Weights of a small transformer language model.
Size: width 704, 11 heads of 64 (1 for keys and values), MLP 2816 GELU, vocabulary 8192.
Architecture: LayerNorm before each block, tied embeddings, attention and MLP in parallel.
Training: a variant of Adam for these matrices, 580M tokens.
MLP neurons of a small language model. Each row is named by its layer, matrix (up: input weights) and neuron, and shows model dimensions 234-468. Each number is 128 + 24 x the weight over its row's rms, rounded and kept within 0 to 255. Numbers have three digits each.
A block is one neuron, or neurons of one layer that tend to fire together. Before each block is what it responds to, as a language model described it from the Wikipedia text at the highest values.

Description: Fires on later pieces of numbers and words: final digits of years, decimals, UTC+2 offsets, coordinate N, plus mid-word pieces like less, bin, ri.
L5.up76:125074138112130132108123160196136132149121105113134110113105122108112153126141162130097146126123134102136129129132070134140107151111152134135125089142131156117110114115095165142163113144157135115160084096165128134133166179128125178129083089141124149157155125136104155136167121145123186126140126141100129107085114143145148103138120170136107135093117119147119135137171157132092123064118159137095138096132153111129112151165103148136155118142157164112124081153134139149150145135139105084119157136102117093109106106123154129086098116169094133103151127101131091096090123089097114141115119129125135134142138146160133151160159134149124120154142115109119106144119157156153091110161178142151138142122117124145145119
L5.up1139:127145137136128056092124122127075147095153182138134128117141087160112134096142183164111140109090116132147117118190146118104113133133133197116107121099111135129125137125119100108165158076116064127097140173154131127102142130092136147136155131100089142133113143153138101118130115145128134144166160114083136148152156114101148130124131133128140149145143106121081114105162127148083079099159109108112141159149135161129142156108115095113146110146127168155167105118092111083091143089095128153118114130140137098103152143101123149094126141101156144113097153095130124122110124116111103110163119134081147090163111112091156176123108088149133136137144139125135079125146165160142097121129148110144117142124096106129103146

Description: Second word pieces, often "at", "it" or "t", right after a word's first letter or two, as in M-at-thew, B-it-ter, p-at-ents, we-t-lands.
L5.up635:123157061117131120126165142145122138112123101126121115111129089126138120131124148111124107122172152109106143119149135141134102168121103154113135152091129118146107138078133152108156098160133106125125157168107116101136140169146128195141151140156142129109131111109143163072148157099116130163131164102152123147110149112115139112134163122138122122121091129148157094119175110133107118127109168156144124096138107141106128185121134076151124151117108130161121144129159167120086097140074121147075165144173124098120160152142126086092103126169151132150142104139104139133130139117141131105183180099124122112095125110100124106129142100109142139111107196126105138083181131096097136158126102157118121157103138136102157152
L5.up1356:136119129097105104171150144090103144100112115122143146120138113148116145118074121155147132169129119076087127108169115131136095147106053136118125164113130121132129110135182138120166128142100169140151157103097157132103135124149114147091120159126136173120114096124140136126154161144152132138126157116116150092132133106131136087163136145106101140129132161136120118108144154136102095171122137126140129135117163114113102113110147060115159111141141144117118118138174140114125099139136094107156171091086130116139157114165096128135134140110116161082155125119104149121146094128110142110140128126160170070129147159093128114149122115116106151170167122125157122115144114099145122131143153111116086154152099151119147111

Description: Word-internal pieces, mostly "im" after a/an/af (Anime, animator, aimed, Ofakim, Serafim), plus scattered fragments in names and foreign words.
L2.up394:141098072148168128152107025129109105114129136129095134129107112145149130128122136136123125151109086122115121110172145122149123165116153140124167145115102130126105130146151117130113166142145137120154112120129139113094121134128119141098147116092101119126112127137117121146166123149145130081127144113100120138112144112133155093129146147143108111150135128139118076138119148141086128128106150140130133126117136098151126128119095076133108125130148126162131134131144121148155126115128088107163142141124105122113141109132111131110100107149131135066133106115169143117117122124136121145134098116131155122164148125164149122068142095118128106141113107147120101124103129176176111098159121103154142120146152121140114101
L2.up398:173109112108117090156122107129138124108111149138163160083141095132189115108137187109151152102142123146128121175100116109127133134092102098123142164143074151140098152202158109127100087125116134119131148154084108126111122086132090147141143132119127135146062109156150148159181121130158119119115122095130130117101060088111187122129128149147120136133148148095159126120109142113120111150098127127103137156111118105141154117111106139122132108148158135142133153136133141170136162148107111156098132113132140134143156152116141117147129132166136112084117088128161121102126152089134137107143143103113126146102104147082109115096115115111097120156164147157131102132107118148108075145122126121138095114153145143128129127
L2.up574:135100145131148093128129138127107134159173164148138178085123138147141133138104130105133137146149140115131130152110146149115112127112124109189203136133123175144129112113135131162120144108118116115158154101108152147168141118150100096142119113153142156157080128128086111141158143108111144141082177130144159111145110127102112116165141129080122108084128108112126138089145108097135140126088141143139103150090117102160088081076123134095145113114128131136141144154176125176134143149133139108089123122118166117157127114159130155147111143163106141117194160107118122117106109146121099162109154136174150133164126131138125130116165136153189105132156179154142076118115147115077135149152152096128124153112100144146167153
L2.up920:117135153129144123112133129115111122113148146134113144082211079141115157127106167126100141134126127140154132124123142101136112154138119136141125128123149155135102087147103123133152080116146100145116121102150091161101118127151096120131077147153132136114137142133108136118137137126125093099077169096152150186125171109088134102119126135138147103107071111146138143140108114080107169109105103077083101122126102116139148149158154087113148123136125120109129164131211095137133139146138138104140145100148123139111121135083157118148123144119143138144140162129055199170121149101089089108149184160143139136119121124138165158129162123188154091111130152133125136108146153126112119125126152114144158169120160132120132180
L2.up1634:126088122149185135120101111181073125152120133154139125136124111127122094173130163111103130104136167092114139132181127114097119125113094166158179146135134152148089139155183113124123134114124091156160123114108125121139135143126116109106094092150072121148139145136061096090119127140170158133118130132121147121103102099102123155125135162131120113155147171099106078157132161104126106101075074155112106137074147102187119137095106113099110087148087164120183120095139148099155101156135107147140130084111163084099162112157133131130172098120104136112105127131150166118159142134126137174157137098125206062127118122159149148105167093170138108108138141163121115141118114117141108123135115133155169125126117114159096136
L2.up1756:116103139124113090144140112136097126137167148147146153088142089113097102112084141134139151139137168128115124126138103085155120136100110110157173120110129131114133127167137141143150121148101145097165142080159155092161137110107127112118091105113135152142095134158092124122167113150138156149159116127099126108100133072130137154120140133129116056157126121106161081113157156141142160133109141154139176122116152129121107114122089130115145130124117096167100150134135111153134109107101122122132148076120159117162154100153106087084107143136160139115092141135121137121118136163139130155140117143150122086143127140130167121067139132146155118165149179113175142117103164151091093140135124093173146184121146115123103129
L2.up2051:136133114153146108163090122146117188103132164132156125117125123135099125122129131129123141123172150124120173110131110163125109094096155165119173143127134158124131155122138101110148123170139150140129141112111124079120133070118152108134127160130109138147158129092113146124153137134149103117116128118128198102140108160092132120126143132111123107155127138138123142139131191083115100143111092131143137132118141127199162157129157175139122088046162107105145123153120131099139105129157141110159174097113113104175105147145122101140132112054155118101180135105112162113157173132160127173149147132083177159134148149144161098092143123128164102097090162134103128114176154103117149094127129102134174155104116146163092137
L2.up2434:120118099113112142161126110115108139120108127123136150098109129081124078093155126174152157123142161120160082112164136164118160123102124125146164142123119132109095150179128177147140139136096170106167144120123129152118132075129164133145121152142108163133065110169098172106128135115173118150116128131151123100148117107101144136145155126135115088217115132139095127147119137141123137119087137141122104100117143143148165132117111090122137097122114111147165130105080121172167140113132142134136149086155145116130136125148139143085132103117138141108117123109118163111125172135100109158137133130130143098156099118107155129120121116115147134153178166121116125152145158161153080144114143121196142143128151149145170127

Description: The third digit of four-digit years, the decade digit after 19 or 20, as in 20[2]1, 19[9]5, 19[8]2; weakly, words before a date like September.
L5.up738:122160097153094137157125112165151140095132116148115131106090142134079124133123136137137101111145101147136125173158118138087095120139116165094122146096146111133132126155136132128147129121127103130145155150112173110095138141147098110122119146138136147167140110120166104158109120137124146119141158135100153140154111160089125091156162131139093126127125123101130076140150168117170083150097141151134148082137173142128166126129052134114131126128130082109149142122147110117059159158141051137123141099126168116123168147075141150093127121115137156131154138140107107115157136131123058090108146089122159150135106147097078129131133120140114099156139136134126135112178131122148127117139102131167145145129139145170125112
L5.up1923:080135087149126134140140091130112125149111145144116123101106129127095116104164178182139137149155120108140122116112108120108174088137102155116134148125143140158136118146103149157129092146123133160120139134082122102116124142139119108148139150152162135179144120149116118114159107101147116113160123122167120148175157138107149144184135104118111097115114140144155117126144160116127099126084146116123119121144164117122173104149090180154130093073132121113128126165128114138124135148115110153141112107118132091122135114127164141076119152130188132126102085102068127104143128116107097115135182139137163106078136139092110082179150131139121094136172146119130129113182147169126128118111091141130123112109147103098185132

Description: Tokens partway through formulaic census, infobox and results-table text, such as the slash in density "(60.15/sq mi)", "householder", table pipes and "votes".
L2.up57:084122142125143110069103119144134107094158173140139155121122130158147110144113155167078146108152118124073137150194160110127117115096102087118148103138181130171153187127110119115174141090168094105143095138153104123155193100148129136120122095090112132126142133149108150128108111154148119189143121125118139149110150097122118172121122105135077131134114092116141141089136127174139156112106189138126116134144167095103123196114099090112131126127102127157139114122119143161143138117146135113133121148150107112111140120127117143086153101106142134125097119092108142085135147148111126184117096149104142104139125182151127151038139102153156111111109174122154150120107118145116124140136137146168105112125160135130078143
L2.up437:111108124115150066135076112148092116065122147147134112102133087113115107146119164206062123105083108145111107140173126147167133127133078143141190130176146116146110146097128122133141111145121123099110134143121149125120134150165125161098143156119119129122100163143119153154110115167138133108112156124114114132182130144140132117130124156118101086157139134104117153129148148114114120105138124154133116119144146087146125132124102132135116150110094135160137112114074113153122147125115156109135137105125129140100097072139147153063097113141099150106124131125080122152137136138109145156133114135111160117126111118148170147103132107143171119141131175115138119120122178134078109124141119101188097114143096119156118127
L2.up1425:165090131154141073124097121120131134095124156134131117118137110158159086157118157152112087135112108125108134113151103137115074176110055101151132106131094151115096140142131101112154126133142126135103109121094131107105166130137101193092101122144131155134147101118174125130113106130107128140127097113129129144085141134116121138118118145108111126110133151141147089124135123175095107092095133134159128083141131147123113133132084115110138139105139126188149118146116149165101163150156087151140148155136108129107154082072165132135095128106137122113117113066099144108118144087101161131163085099099155135146122128159134117104115147124128118148141101123111112138147139139172086137142133093152139082146175106167106128
L2.up1525:113116136100130116166093133136100141141125162112098167108078125131110102146120191174063119108129172115109128100175094147161134157152118119132142140154154157128116145116132126134181086156112133123132186100116121134064162104158111125153085079132116145134103134138144119132144124131148131105126133127161112148149078146102137148102132149127125139111143109136130116151121150142099130110100132102115137094107106144144114131147156096093150131151097131152133146111119114170073139116170130100172126141150162108126127126135165127129101105158129145139164107075082118122142186103134135159149126151162201128151128126110137096106124100160132090127089165110166114121110126129139080122125130126146191142136133109149100146
L2.up1618:121110092114128104161107124116115130112188150133081137138149123107105154148102162131118142125111159131107103143171105148138157218131137120143091129124143136113135139093124148145165136123091119104152159147101093134124147133133130153133134128138128124141173098118177085148123174135148148089146141089099116136151145110142134158091116096113107107157147121146107089165105132140104118127129124118139148132136147151132112187147157130074151131163141136120126135149133121121144155139094117110118136113182133157107169147106130128086142138147142118084153136098118096121120166100109155092176106123132183113143115080143169129047137124145143146152119128121148107153171114124165112090106169121134078119130124109121142128
L2.up1668:103108116093096091110078095138099120132093136148125128130151120116137145168146141144136130157093121116091098152157113109109110110118116101126149122170141164148102149148130108147146135143129120096128084123134137126108126153129095157159109120109146107137152112138129111147145142134156128107078100105083163131100133111099125127114163107124113132115143109096131138159141159134119176112115121135143178083087111137144123175154133116121150123135158153127170109134089149148131132154115134091131143139129159114119124050140152133123143102135082134104134128086071185179173142120128139180150097146106159126125122129119149127130100082174177165160118119141135152133159124129134131128124116119156179111159135091117153151
L2.up1891:121103161130130080130123060109141098145123124130146136139102139119152095121112164153103124122128111121142143157185151111161102185129120118152121124137108125154117115149115102121101142121115130134179140124130128132094129124152100133103073095101124150118128090118170144144176127151160135101120128110135162170082177116156158112099135129099100144109148109149129147150149123138126151101116133146143157147146167098158145167090114154140142137130124092122146152107101111132130144150153159137116126084118125096144129111139159138104104106151138166128145170088128110134083124113096105170161126127137160108129102109130171130098105129106141120162134161136100131144131134154121118124154120118144138155107139125163140123
L2.up2788:115109149100182083136116136115093169105139178115138176151141165110158162165095148086049149121145075126094146135184112173136165130147146150112114114157131107143153142160147122147159155146134138088116150131098136091128105154126110154147122106151129117146120149124124104155125091133165165149084126104127145169108090098108125179107147117145105127168149140106162158162129156113109183112140135139148131119103121138115096149127133086111148135150145127139132123145090171112146157130105133075125145126149136108147150111125109087111101061125143146154119118089141123140109105112156121130142109147130168097140108113137120093048117123152145097165110158138152174135136105138149133138127155151156124106130119120093130124

Description: Fires on country or place names after of/in (Pakistan, Uganda, Poland, Calgary) and on the digits of years in dates (201-5, 19-7-3).
L2.up259:114092086186124158160098123133108144128158119129145147136133121190152089103121112107116119135174189113134153110150134157118099122145135142209108129086104117155131130111116158135161104112126116115107114166109088079135126142138132124122097125153068080151112100108170163147122173149132105108120136100091128178154153163122094187131098129114093126110100126130127149085142129121152100114113085136137117164107136104139117147105117189113108154146116124102123180109116151149118143141151124094213148107139114124166140131128134134117159116163160154150119146114124103128112130119105099152120153074094153138104136169133127106156160126135134150136142150143112117118153147152079086108132129134115147172107119128101137148
L2.up338:106113119140150110165083104096135150091100130125103124132113106144157106108145144125102104139131154105100119163154155187145117159105171149135079174127137108134095146111182134159095111113111153143145150139110083103146136117191123138131099115137107161125147118126147125156136129147146142113142136150110124095132149132130102126093148108127117124141140147168107130088109085169088104113094140146104150135108102135151150122138164140091144073144134144121152138146150183094131129113125149109153157150132117095164168146071158133081176110106169130122143162113093124081141181116112118132149148145141095184123099127120120151099102121219134161113146132161159102141127136125143120145114095139135162123127130110178116135
L2.up526:118104146183135103115117129119103123118120110120150127097150070182131092135155130156080107150150118109122113105165158188099147142122132086136109137070113130142114141126151135138159193121079095110131117152121139095164159132094127139162120138133094147128121072130085110143124150130106087171176101128107147160124125134138140145188133132114130082137125134095153152146111111142150109116137154182105119140154167109133094148106118117118102154109149168126130160115120153139143109134097182112146137160103183104120103126121100166147162108126133108108116141112118109107178140112130123146133131118186168110152155114127125076091118060140149116138154105129095132153146153140162085102136131179115137142122104157120104147
L2.up831:153095091147106134102077109121126134121156090122110166149109100168140126113144125176153118128111153108144102159114145144127118156138172134141100153107072140131125147189125133157088132132140083108132147127160116095128142106151111108153160126117125132128088083081136134160120135146116126124137091110134174124141102137131097191151149085157120138132137102135130156111124100094132081129082104134112124148117147091122115130125128141134112130106112165110138137138110081153187115117121123065168114095102188072144141136096126153124161114095104128115120141123154124094128131142141124134116144144121138165120150120121100152148145113129131107067163130129141135132127148135154089147114139174135108178158127118117188107
L2.up1662:151128117161089124095102116142107134132154101135097100108180155180136161094083120114093134144148121099125154121124120137092142141141186121129124115118110179112117151145108107156132126117121124144135127125092089108097105125114113110093086111126111116157118152100156173125179119158156132099137152125118116143102118109108134155125133133094099112155151123147145167133123161139139104134104101137167118104131100136184158152105122163098120132123167134125144137171180113135161162142132137079166158146101145078169150142111164153130094112119120155124195119077132083119136149131124097096124149138141168153110146141078105092140132137137165133090143148174160134123136118113164099113149114172127162118146174102162131143
L2.up2236:125118133144100140101110123085142111114131152130149196084133080164148110130140131122086139117151133117133126126131111130125129150099133143145114103128117135126098167123109122158123142144071130106159115145119107123143111107149160090089128089155112135122113100162149161120142153146120133087118174142115133109119145123139143117145113093113106085139115112135151145093164109178125117134116105086131136116129088152133132142106138151107121149126124104126141144120099139131086138172154144091134106110146152124161150095120144124100161135180149150162116106152148133110108132133081156139120175146143160142145124131097097153107085106146159140079171123154153123121149165135104132145131152108183093156125107168148180156
L2.up2387:109116105153104121135104120125133130145091113159142119125103083169123114109120151119107090116184114110131141141119141161130119172116143140122125144084121114143135100150153165192170132134132143152139106136067099100113151105153108146135117123132143178134174080092152106094113128127157125124145115133140086159120093108143124123108131107088119089176128187146144116109117165136127091104129144150113108161105183127143131123131106124108130144150144160121173127147121128142150098154105171130129162162152180116115109144124126134092142130150138111136149122109109134100096160124078115127131152169124189116115136132124131117135095102175093144110142159143147157156130127142119086075120131161131144101098169125141123125
L2.up2633:131139147108146113087118123146124126116148187136149118093149090121128125118130163175132121100142107102134149103140125138123147105128120154111168129138123121177134121159121109131206159114137148169127072079129129111141160142153137129153129160148122194137136179104107156091132119122119124103111134114157138112090097150121136133137127153130093079167138159081164154128158094154103143095104144169151114145161152125138142088114098158144140100104152137079120144145137100126154085161113165160148143162119150062122102133125131136101151141152136162097121094115103126141063143137130101123116124147149152132124135152128132153126116099144144105104137118144143149102092154138091116109144120127197134133104108112126157127

Description: First digit of a day or year right after a month name in dates, as in July 2|1 and October 2|007; weaker on mid-word pieces like L-or-raine.
L3.up629:154125159111158116110118125106106147157128095134099138126188115131133146137098112128160156141162126131168128093133133085146175145130151138172150156141103123151126121142144136200145137069167121115107105151147139120139156123135123159180120159106110091173117131121092117064144112126121143092109085111111121101123077134097101122206115122078144127146085161097155188111151076128098145103117078140111083095120129125133124091153122145098123114121148102106143149137135142126168134147106137121127117107116153094118148118140132107131139120160150161137145118152121153119112150137153089137124140093079172151071111125123120148171114143140106133136145160154186143105114108106139094157152119107165121130151130139111146122
L3.up1263:116091148155125093138107121100131157122101094138093147136138096142108158106131130110156126145098130121127131124118147101186109113137183071147083155126143119125066091129136135144112101099129125092141127111163112160132149114104141121101097113135093111138114126100131141111114146154083116093150116121077141084117093105119142150167129126108166127148061128149089087115155158096091107150105066148131109095146141107153107124150110131125154161123148152144136139135135099118126102160150132106183157101128120125147148094178158138122131114142113131192177107129127150120125158123118119113126166101125108133095090121139153124127132137129135113153103184145096135084162110194143123143156109132130178167179118136165175150
L3.up1821:132116141120149135111119104123120136093150112124078163100113107162099145086103115158093142122161099112148160167085179158136167103096127121113121123098106143111154148162155153094110122135132123132165127134165111147118182091119148138116073126137088191128108146147135144121149126135111104135136136152148131147161087129098136161145122153131117134091119097117184178123116119099124119093122134119101123121128144131119127092133115118129171069135136145102151141115127129148130171109082135092115115099141178099114140163099157136096137125136149121110117136107138116113117143155100102145121108132143157144123108097093134119145133127128127114182128151156131063099132136135121136126126114100125152135166154150151140152
L3.up1868:156095137154143126133079100156079151162144111117108150108140115101128110096129153143152099126194171083143097132124096150133180125071128126136200204130142157143150110178146136169143126090107089162130138122133091147108116122112135131148115145115134189124133129131116092086140130130149109130075115145111128092112127105098109127135141129114134116118082119146164131110160153112096115116092125165114100138139156108159161087106089113136095114143130108092143128148104135149132133114133156120150114139168152090098154123119149122100172127113127159143141106103077143097180170145085095114114131117081108137110141106107167165176127112148124095138127148144110150172148138123129118125145135121148114125133152171085173099